config.toml
optimizer = "muon_hyperball"
train_tokens = 596100000
dataset = "wikipedia_en"
MLP neurons of a small language model. Each row is named by its layer, matrix (down: output weights) and neuron, and shows model dimensions 512-767. Each number is 500 + 25 x the weight over its row's rms, rounded and kept within 0 to 999. Numbers have three digits each.
A block is one neuron, or neurons of one layer that tend to fire together. After each block is what it responds to, as a language model described it from the Wikipedia text at the highest values.

L5.down338:529491529510486487540519486496506482492484527530501465504533536506531515516520515518501520488499520485474529523483524517544491480471486484473521491526501457454524481522511471523542502521494453471447504512505524509476483562492496454484491490478477472485484496503493459450518472492501548477484429483488490471537530470528483467487501546509471527490502567516534492505511494416512503477499501507483496455515508495496503458488511476481480457483550462473516442485508512488515500499520487480459519488488523453520536549505484467440461508480508518466511498519470501445510485514516486474505471492486498486511522480473534480485510510505449508462490506469506472484506508502520490497484498524500498528505500467469504491517454484488497451491483458517506509489520474520516504502511524
L5.down410:501504527502477490530484501559459474503504489522503529496468476496518510503476490512486496544540507476507447496495453505485481535489543539461510518506470498521493499473449497509439514500494490506545536498494506490550521485483497492478512465520450531490515515476514525515485506528486509472542502466481490472497495500482499529498514535482499496525477489498498520522476452520552464532510511491526454525524505510516500532481457501524477473540474513488516515507482493498490508519468494529469543455504486512483495512495467529473496488490502479527422534504495496493543514508482468521483519492483522468446511515533520471542504448501494487550489535485518450513515559518457500477526479498517493501498508531532540536515458509473481498551484451491523476486486503523517532506461516
L5.down744:497521493496471470483530468491488445477536480514490519510509482503467472463504530475547476530567521499536534537490524503516527487434506495505436496479520461482535532504506524538514466485524434517487521537468482524529509475449513503463505515535525491466489459492480490475476508538477509481494504502454506501546515495539499471446489494482485497535485473507480499509527486501503497528468510481477535517501454539490516506547453504537508523504500501465505545495551506508487517452531475482505497555506535517465522480483550528519503483510501498496472523518478442496476465513483548483574522491475545484451495497489508549484475540539485503522440520512493477533520483525544515489477550492487536540508539525550502500465490519503457505508517475506500510487519486486516581487528484
L5.down1154:503509505484534538495496482482506490476504470497472479529483565483517502530528532511506522495512511502472514478503522495516508509485526492471457492507481503486482543492483492481508513480486462546495500514491506533513462482521559478542550473489506436519487528486519479491515512479457497495559529453573490460536543476508497510510474484496518494501516475506502539492502497486510504531491505515451506486487476484471516480528517529488482466482532446499483543435470509487452491529520511503493495491472509482459520455484497529530547486491487483487524470503507506511519506513487485460519517434532493475514496461513518485522516538483493532486492489492513549465557510472497542503566501487492513502518470483459466501507475554483484500504434509502478497529511542485517519511515478
L5.down2323:456510480503483548462476476491479513513520488474514519497499492514525535457498498499498486511541484499502494473456483484516511511478476500516507489502520502524484525540493508525508485478488566561496536483469488459522456482480514533514519476515435525497505493529508523516549493520513482466485466474494536494528517532511527489492499530463518502522536524508490491504507450488508523495473484525553490492533479519516515472482476481501491482507478550521456525515491522489504538459458483533506519526514500517451517525516483484531507535510518447519466461540524491488529506480489490464525494501509484491499504518533511507461503496513504538458469446464537506551512495524486493513463460457500496486471504529489475498533476494521501501516512532503502526457473536443524494478469560
L5.down2516:526494466499487527498491476478515507481483495474516502497510480485517529528499509529470468499559481484530492493453528470499515508498483515498502512513511497492494506483546494475472505502523441480519539489506538539487526502489501512548475477489487487504515471497480496494526507477482523496490481551539495555508494526444523531506547477540511541515490482499493496498481519480476503492497556496486478501493490479476498502452501463527458488474549562510462519508484478499520518549456504521496502465493509471512515491515459463507520523503511465491480503502490511511519498485508545484523555473504500509492511527471488509474468516503486473515475479520500521494488542500516436541493482473499470482480486535517479498488528497468538490516532463502501482503458481473516468473498494
L5.down2547:568521448479505543529549511527501532478467504553485489493522528476478487488493513512558514520537493461500473510508520512479517527484518488517546501527459508481503482476501477518450461521520444527498516542478474494475510499481515507503508467541535508495544456555542465496488510493514529531491497481446524515458465474545479475483511489489510513523503490479516515509514482510488554487501512535552470486480503471498519491460504496497485507497503464479511493503520492543505462505464487548524483464487518513460502469507509481475517460496525466466524515470551484488454538515509479484539534494480494491518468488449499482480494494522522505478513467469492515529506524501546543488509430491497455470535545530480491495457521537567527532533496533512491522544529474545489476491513474
L5.down2626:462539513489451458505489462500461525505468484479505473517481502522481494469515489492526536543505498513493516460455505521524494495519465468533464520459513477479471507463529502486488501498483456536502525489489447489451521505492510509465553492487498516497520478522497521505476493476469466510466556505492501497479519497503488476493472472550513494471502528495533452493451499487484493471516497503520480501537450480455548517482488517492522497484515539552488526479530495477472463513483517493494467510477498522451511512490472495524502518462512502529491466522538512524469493451469480481507524517500487557484508466494509496489471504493473506485476489511492520510525445487492511492483458511496482519460511510512513521516511532495523484506529526473489495490543538491507473496496488
Table numbers and rows

L7.down216:508489463523493498528510526496492484512480529517525556503522505457515536457489501483478487522498496498473494467524510507507465513509477472478501469510493461485496473528525475504443533512542486509502489489501504524472430533508504509502510511544468515503539489503461450485536505531499530454526478501534553528530467527478504457489500486491506461493470465465469505498500471508486477474476478519474480503525512533503468500511447504484543494528548515493515486491523533497477502521509474517510511472497509503503519519501500492471499510489520502429503471499523530464478480480482479527488492466537558484524461526463506469455512560548515497508491546499546494499475521545492524507499523486470537508533465550528493500509500477499532506496544478499515503555503541489528493474504512
L7.down611:509493533493482529488531521533495497521445520475484498537494463505508480503525509499539475510531517490491501507499506523487513500478484490512556498531484496510502495499475477484524486475502496473538438543478487531492497531497494514500566507470485498503513486476475468494548502539505477503507502533505535526515490468492546508515478524526491524519474493461495491485475492533500467481504507472501522499493516484494479481483513485513485550551506503513497499508508487538508523492457504469523483549512491447534518539531537475502513500489496554545508509489507547507482543469510526472527499491533497512517477492463492492537539477461473515513536461498475524497497498457522482527531512526527469521486499506486487460502455480495520526545510511531507492464476487492469528516516506
L7.down799:444511524561500519524471506509484500470523470499487530531490498522507474497480531498528527498505474501518530497462494520500480481459483489498443528483501463523522475473484508468534552525506446459497551517511448537490459489504433506507498522537556518508527528486479500498512464521540528514519493508478460519470522474521520520515474488505535501445509531458497519507533485499497491484503500486499504508469484534518485507522544484521506491504479488500472541505457488561499519491520475536502494487472483487498538476511514533515466481518485527487510513507454518482484457499514464502501481456459471463482484531532544492512472496500459480492479510484526425454469504518505486504443524497554537504509516485484438505521471493497507516458496505473526458442508549513533516536501506
L7.down1074:475533482534447499504485493508531509527482507520487510519520514490506488510471503533525500519497507461515471475495545513509507468470502471510482501511492514511503519502502515488525511542485522505515482531452519486527466513496499522516555491468524484531466499459437495495478488503525527474528487520526502536492514473495470491508483498496539546466422471545525488484545489530455503534523507545480524516505474487541530501506530518449528495500490499519496483468501495487433513494518458478491489481473474488499502540476514483499499505522490525482506508486504503443492481459511490499504496467500536484477491464481477507457474511502522493486471486483472452538479474542545520507494500523531522545495491484439494482513485567532496512509505481466480489489553517483474509487516492
L7.down1257:508480549520521515541485491469507457518492498503512508530502491479496495488442516502481536489505518469547527474485479516516471500526454494491497498462485504492499509470481492501472469523486568523497439500475535528510476502478521511519488515499507486467495557504491509495497496499540508505514465532505532505510536524468498469489512507454504557520504561510517534524509528508504487545504523532469518547508501498514495497500512470502486499500534519486513528515480502498466503512537481538490448478489483509475545531512500481507448454473489499503518520511477508462477516514490456473497520462520499465494495463522449454540497515506503539513543539498474472474473521534494537508485498519500473496490490478515512520501494531499535514458471470505505485510522505509494487486462507
L7.down1673:423531480500459500494491494497514504510499468505486469536478482483477504414476484545492500493514500467469482484526503529503509488506547475536545513523487472560488494499489464490492524563512549501515519469527471510467515491490527547488459501543519492500515513501474493476471482504510497495478525469493489493547453496488484507451554477499522554445492522507524534485463514466510490474475541524506479508447478511522524498474515475466530482485528486512514503490473509481512531468491515465524483474512465481574521480488492446472515486500520525523492526543510511463493502477491480563533555500528513532487519529440512569523470433490490519494509508492521487519485494519491483472512502475515458525468477437509539499508464492504427485509489499457541527497508498486521549500506451
L7.down1928:515435459543469477493511492518494465513486487471493485536513494465492498479529503463517493463483493516486507544518503487536483515511522515525498483481505523509463470482471482495498504524530521492543483536452495498485466519501496535492474456475467475501535531501516515493511533501469459538511543512519526480556519515512534500467481559496502581488528490514506547507510501484515484479529563456499529484484515481495529467492506512471490482489556532522513513529473460515553525513497507531515472491482486546490533547516471491508530478512532494524482511516531550514517503467491467493486466475516469488507478515480477454490506514510484495526540450463489525467477462499442523493472471485508501490478459494536538493511492487522493503520526538474478476497429497516517480490527524
L7.down2046:504467470535466473485478474465521468452475483513536494517532525507495523493482499520483485484469509513517473472502507516512489473529512494527505513505480518493502520517508468459455503485488455489489523511456502491444476497504514525503480500483518498457529520487516560490531545485501478479493511506502508484489512491506472485502506528452525512511505554498481490500469528474493493545494547530520487515485476492489511521503515531503534464563466465504515459485491458471509513523518497520495475479513508467499533522548521524495487523513512522466509483466490530509497500449503481485517467486516480451519493480452444474465491512461508489514503519535496463458488483494487471495485477544506523507474512474488540508494500492472514476513524526516510501520522469535521479529506505
Before technical substance nouns

L4.down1948:518532473491498528495504487507518509490489491514495490471495511481529480512493518503476517494561503510528493483464533486471497493486458484477499546511536489516532485514507542511496542548514471449525550491519503511518525459499521460495523514502476472519526521530457499525541462495488456520524487553500527532514535480523485511472485512457442498472462485474516493526446519514491469510501499495463527510529489477495494562483546501506488451502512471508495517519511509540482477505526535524527499472537457508491515523475518432507513503459510460521439452519476509561517483491535522509495510510494490490525503509467517499513528513496534513488484500496543539475492484467482474523502521504466521461499516487513487468468483546502495509521503465493499461538513480485501494507443498
Numeric values in tables

L4.down1943:522511515488490522492516525527432489519510494492466513478469522530497511508504553489505579472496501517484498459464500516506495505459473495542486474508491473493514521499481481516522506507463488502563500506471485475497459514499512466489498494493491503501524488482483490568504526517479529448503485477500510446492470523487496484515477494564498505492477489488507497489488529480461521484450540516496518512516488527521513499497501508509486502506530541487498514523427469495488522487505486512461505501471431498531557509487536523525530535487495493518472472549489462491554510465487465487504494521491492485482454535480511468513470497557507504483512549501539491526514490502507536501488504525566496480483500473517487496498509507478470530484493500507486442498509478499484529525506501
Physical materials and substances

L5.down180:487475539489507529502518486478468453529525412505472530502490485506485504499505484525480497479493544527505468520520466475530500533471507457447485495489466494480500507490496459513541540486464534526514498460464474430476475541445499495458503514495494464494510498508504524526512471428479535511517476459526518483575434477497500465437500496492511517492465488471484558491472474487510467500471520525519527519541512483498448476469576473493497473498490494512468474525497479476504480509477521497489491487504459475498530509502463523489454501482504519488521525519495478509515523499503502497488490444490447500514502531510468497514512485513506503512520512519499484535500557475513480536478504509469511525540514474519549521508487503470478528507499519542540501469462502498480488511467459
L5.down354:505509484465532486496494463534524500461474533484541493504496458526489510484517552474496542490510496474498510442520573511514462468497492518483469500489494493506570497483488495525478481514498498505516547542476471514529482455503491525445517492507490455489505509477521499488498511455485485501495506499476477499536498483487505510473474499506565512523510490514497541471469538509518507456512499489512484470523560513484471510509485510522523514514476527471503503505465492506516529568497497568476444514498552510494474521550554500515486456521528573516515478449518516486525563509479474533551482471495477447493527470494505475478513480495494504510497488454471513516498523509457490465469498538553518476451517500487499497532483481520474495468509523489523499482526494511438491547487493
L5.down618:472507534477526510476492521501520431520542492527508491495448489483483519525513524508460517512492464516483507474498493522516542501554493462516495491484561493472511496494487475501508536467500505495541483478483523509500536529452545490508527524489529527467541554452500476472501510506469482491521503487497488470487549536482500522489510542489442539562543464483512496504490439508518522467504515513497459525535523505485523501485446516545463524507528547480472511506486527461459462536499495535505504549460577521481535529496476499516456456500480497563522547492515513505488509511533492484482549478489508519493454500499489480535498501522459521506488529459503490492489516508497508466460495504491500514523535479515491508484475545463483487544508504494484508477490526513473509490488476
L5.down1644:480515504491516460504520506480478436525493498512500500549510495508503463507485512473487489451497479483512508442485527547480488500543467449500500497456515508512498456454476454497486504537503511475535488524464460517493474511508531499493498484501458468496526535537530446508483537520501501471503496504493539478531494533516509473478503514517488534509459523502510539523511547474513506505456541515553536551521499491497497491502469505516519481491533521484497493503485485507497488511487482553517456503480481526516524507493487534512486460458499481510519494528505504485487529473513486508507491474506506458494464473506485463535492469502462505527536546485505478503474485498523538486468481526532483454497535489520513520510452509462483503504523490500501486518478488502538515477492510
L5.down1940:473464496502478492541516464478535519523489512515478484561437504529544504474500510481535520486507500497509523485520525496499494507523507478477490509514474523475505495537497513458467509504540502479514505521480486488527490509498493551503491477517524532500496464509539503512483490502490503532558526489461481472524461495481484511509461513506468511469505494459472519490474484498508515549497589475523501485499518527516495526496558524468499521477496524552500495536524489533519455473504478519488513498514485511511527484461511477485516488547517525489458475499525521496477491501513489515519500506542500477479453503532513552514510502520455508477535500534470512493445489541509530483493540541479552525480501528488535521464491515499488496497496473463522510588519493540520517478509501
L5.down2128:491487487518532500477517483487515497504513503506509509522509495544477474501505554504571507517509503541519511470489489510480514495531474508499467532494513529487501501481503482498519506549503502516501501497454478506494504480461463512508488518490442475521508490510464472508494455484479504486502480498448502477510527486451473495508473516522524530505454481455492521516468496495498542542482490506485519530513495581513536480497513498477511527505523532506457533521506486470479470499531496550503466490537457517490552532524521531502455482485534501487494487493488511488495466492521492466483511482451480472498479479528507533525490474488517511492492524521468498528496505519522541470489508532504459548495526476513503524441505577504559492524535456453517495478489494463519496510491513
L5.down2414:487515529517490486535511471483497494492474488501478494498471505461529469495524547477453463478492511513500506500487508511506526484513554525453481532492511513479513490517477483551498500513508479519459481542515468485503499505503478504513522455501522480501506497530495509494515494522513529506538529536515502512536504466501521501484446438531477492467520491477485509535490513514513504528531484519469527482508466446483494544449506509536504492538534484475507496526512476476494510522505506547493455488514562478513473462525510466507515482491538485488511479447531489468475528469488502471524501460560504501542490527480493524533499528494470539522500508494490476515477474498524535490465505516490540489534524518530458472518482514546472546496503467491502513514461468509509426494483498
L5.down2650:521525529537491530542474491494521450509525503468503500500497523490490453522494522509533492484509485464501472473463527525530507491526453509498479516475509482507502488503485444527507495514482523518493444505473506491487458512486533464519536512484502443487498560522475479469504500517488505460538527513485522490445534535501500459531513541459502535447459565478482477513528534487513484518488520520472506480526518495507519488499524527490532516497507535496478512513499468461473514486496503514487451474479481541461517566476498497503513475449495510514539458491510511485512504464490443463520503463477530433534484526531491490522503500461507503487517525500504446469505504546473495539487507502484522501525497479493458518470511555525471516516496491515498519501513550532504498519495504
Technical-text mid-phrase tokens

L7.down323:514548503484488501507515512485502474479500479527528483456488490461475486517526488506513495516511466482512485536555549496539492462497524510485487498517483524491523509452471515498479519489525479463431457489494501470458493540499532489478509522495510495467515509490481468518514493439509489522510468526476491513509502480483502506519513482528518461479510489486475507486515481525471549510457501506486538479491504507482454487491516504524518480485509541533504532502516509462480490496471487476490482506468452499495530480486494506502511511510500512511474498498500463519509493452505549540529491520502510493457517472516437475489519519468454505501509491492554479498476516481491532509529528541465570520490487552520486481483482468486508452506507531548501470437490501513517459508469537
L7.down1365:551540522471478509505528490448505523510527499475469475523483512493507487506474515478475538503513455478487540516498446502508537490511510528519523441486478503481526513470541533510509472500493418536503510464504506499526550501479529506503524546501459442487493511477500505496513462473495494453505490497449465530481513552494502485527529475483525519546550503513489497473537532494489551456481494485494486535498516514485480518486486520525468512485471518550557537509512444473434496500497501541484511545505514522467517556508485456526499511482452510549490479466524485518529543545475492494487470494476510502467520479533468532533454432470505519515469461434506499483512477492505519488495450470489522553454489454530518540519472503485517505530466504508494493472493511514482489480520544
L7.down1536:515508476456488514497464484484465489463501477513480486523491500490493459509496518463514464535511498512553524502508480465528501491496464503492491518504461509481475518516486484493455507450510361504483501485503511519508488483505523511504487483493494533490486528544523473493501529504543488483516495484518512467506513506510516510523518517498508480448492492490501495488454519471467472498490520506465488496477526516510466514515491505561483479485512495501528531492536509500526502505492521488499501506476513546466499479552521499546507445480500521483507486497482521509484482503510477538473473497483477548537490527478486518481456504481520491516468511494514475537493507517499477533506504460482481467544478510492500480486464525500495494484529454477498501519543514522518508469522483
L7.down1609:499510507484516511498478418532491450486499496505458490505496537520497479497510504488508476495461547501499494486506511471497479498485492546520511496530491496470507443482482539527512458473507511527494535519519463493520485518506468496471483503524522497458465504531477531498516512492464467450528455465478508510520484514468532485523457520486503465513499491458519496519474505517508499505493486506519522514499500510475494487501490576473499512500462518500466549540531516426472523506535500517459494511528552501524492482542529522504479578533530506494532517498463486508491480469517483447517458478542526505449507440549467496490502484494508520482516487513572463501482505486515479495496492539538534522483490471489509475470516484504432543478476525489535531506506511510548522514518486
L7.down1843:490522524494474488468495531495501563492481489492492495535524521574512497500492487495498492471502506494521462451509496487492513501467518449449452533519531459497505514523517484508453502472475455474507506486477469514525492488492476516507480493526491503520511482551481496522447540525524474491521523483490524514517474519484510492465466514506517522516543509525475489522492521517501459541466522476501495482545465479500505532534500503522482525488522471467485483494485481516444488486457506494486543490526557466477472503529504478489488486513522489535519520514496501431547473495476525455477502513482477505485472499522509574508492488467552488536460487508499506497504553501509496518488497490446505467532514503514538481504521555473520490503467503476466530497567554514539500505502431
L7.down2228:500516520455581528510505472528482472522492478436520496477456534507486446499484523458519505492498450480485503512499471499459498542451521423472447486485492502481455490504486490479514512496530369512477494491512521539480503463506536489514512451497489568488482485498522509537492511518460526527478519520490534492519479498513503502505490473507505509497547495474504484477517487524507468529515498473518500510484477496486473550517515508525444521530497477522500489486457476529474507477494494506510483495489480530525521463490516455491465487497435511509472466472511472486467448510469451531538514528513507455467480495488513500509520475525507511517490515502517513504502499507491516531443500463487515493487480513515537536473493518499492493495511547502510474495512435499514535518472455
L7.down2904:526491492540492512511498499526498482535518487499523449464491521454477488564507497443552503510502476493498530480502500556524491511523486515454490491514486480506492531476533542511494490481483365499490517505487465519528498509500523473525477491519509493509484484519498479517511498505478562494501455463457501511535478459492490474480485445514541520520631520488496509498475502515498526552492482511578511480515491525521483533487506478542524489514505475538499484467499481522532487461507537561470510516484485518501512478479486488488446502476470432504487493498512523521502532515477481462491533498521470482465494526502535496507470488501548505513483482481497497490486487487512477474492519469496496483488518514485494519500468468500516509550548536455495507527524512471496445467487507
L7.down3011:523531523469486502504480520514514464459488527494504448476490532505521523531480515512463484524473521502466512470501453507515514489447482491501456517499511464467469512493519554486461523468458476486454524516475481552473527529459449482524491508519516496487485482470535450519501485535503544481517523510484543458525475522509506487488512443454489504515485480452465498518518510497527486494505530473530482515487495477489470511469490562535496490497514478513538514481494498518540539505461514493509497510457451512464496502542499536506495537471513461476469504527534496503548491520497516466513504468477564481474500459493531479495493496526539539504511563465513488511514495488507524516501515506509522489465489501478538514540535502484532536545502471476499499476479498479524524510492490
Digits in large numbers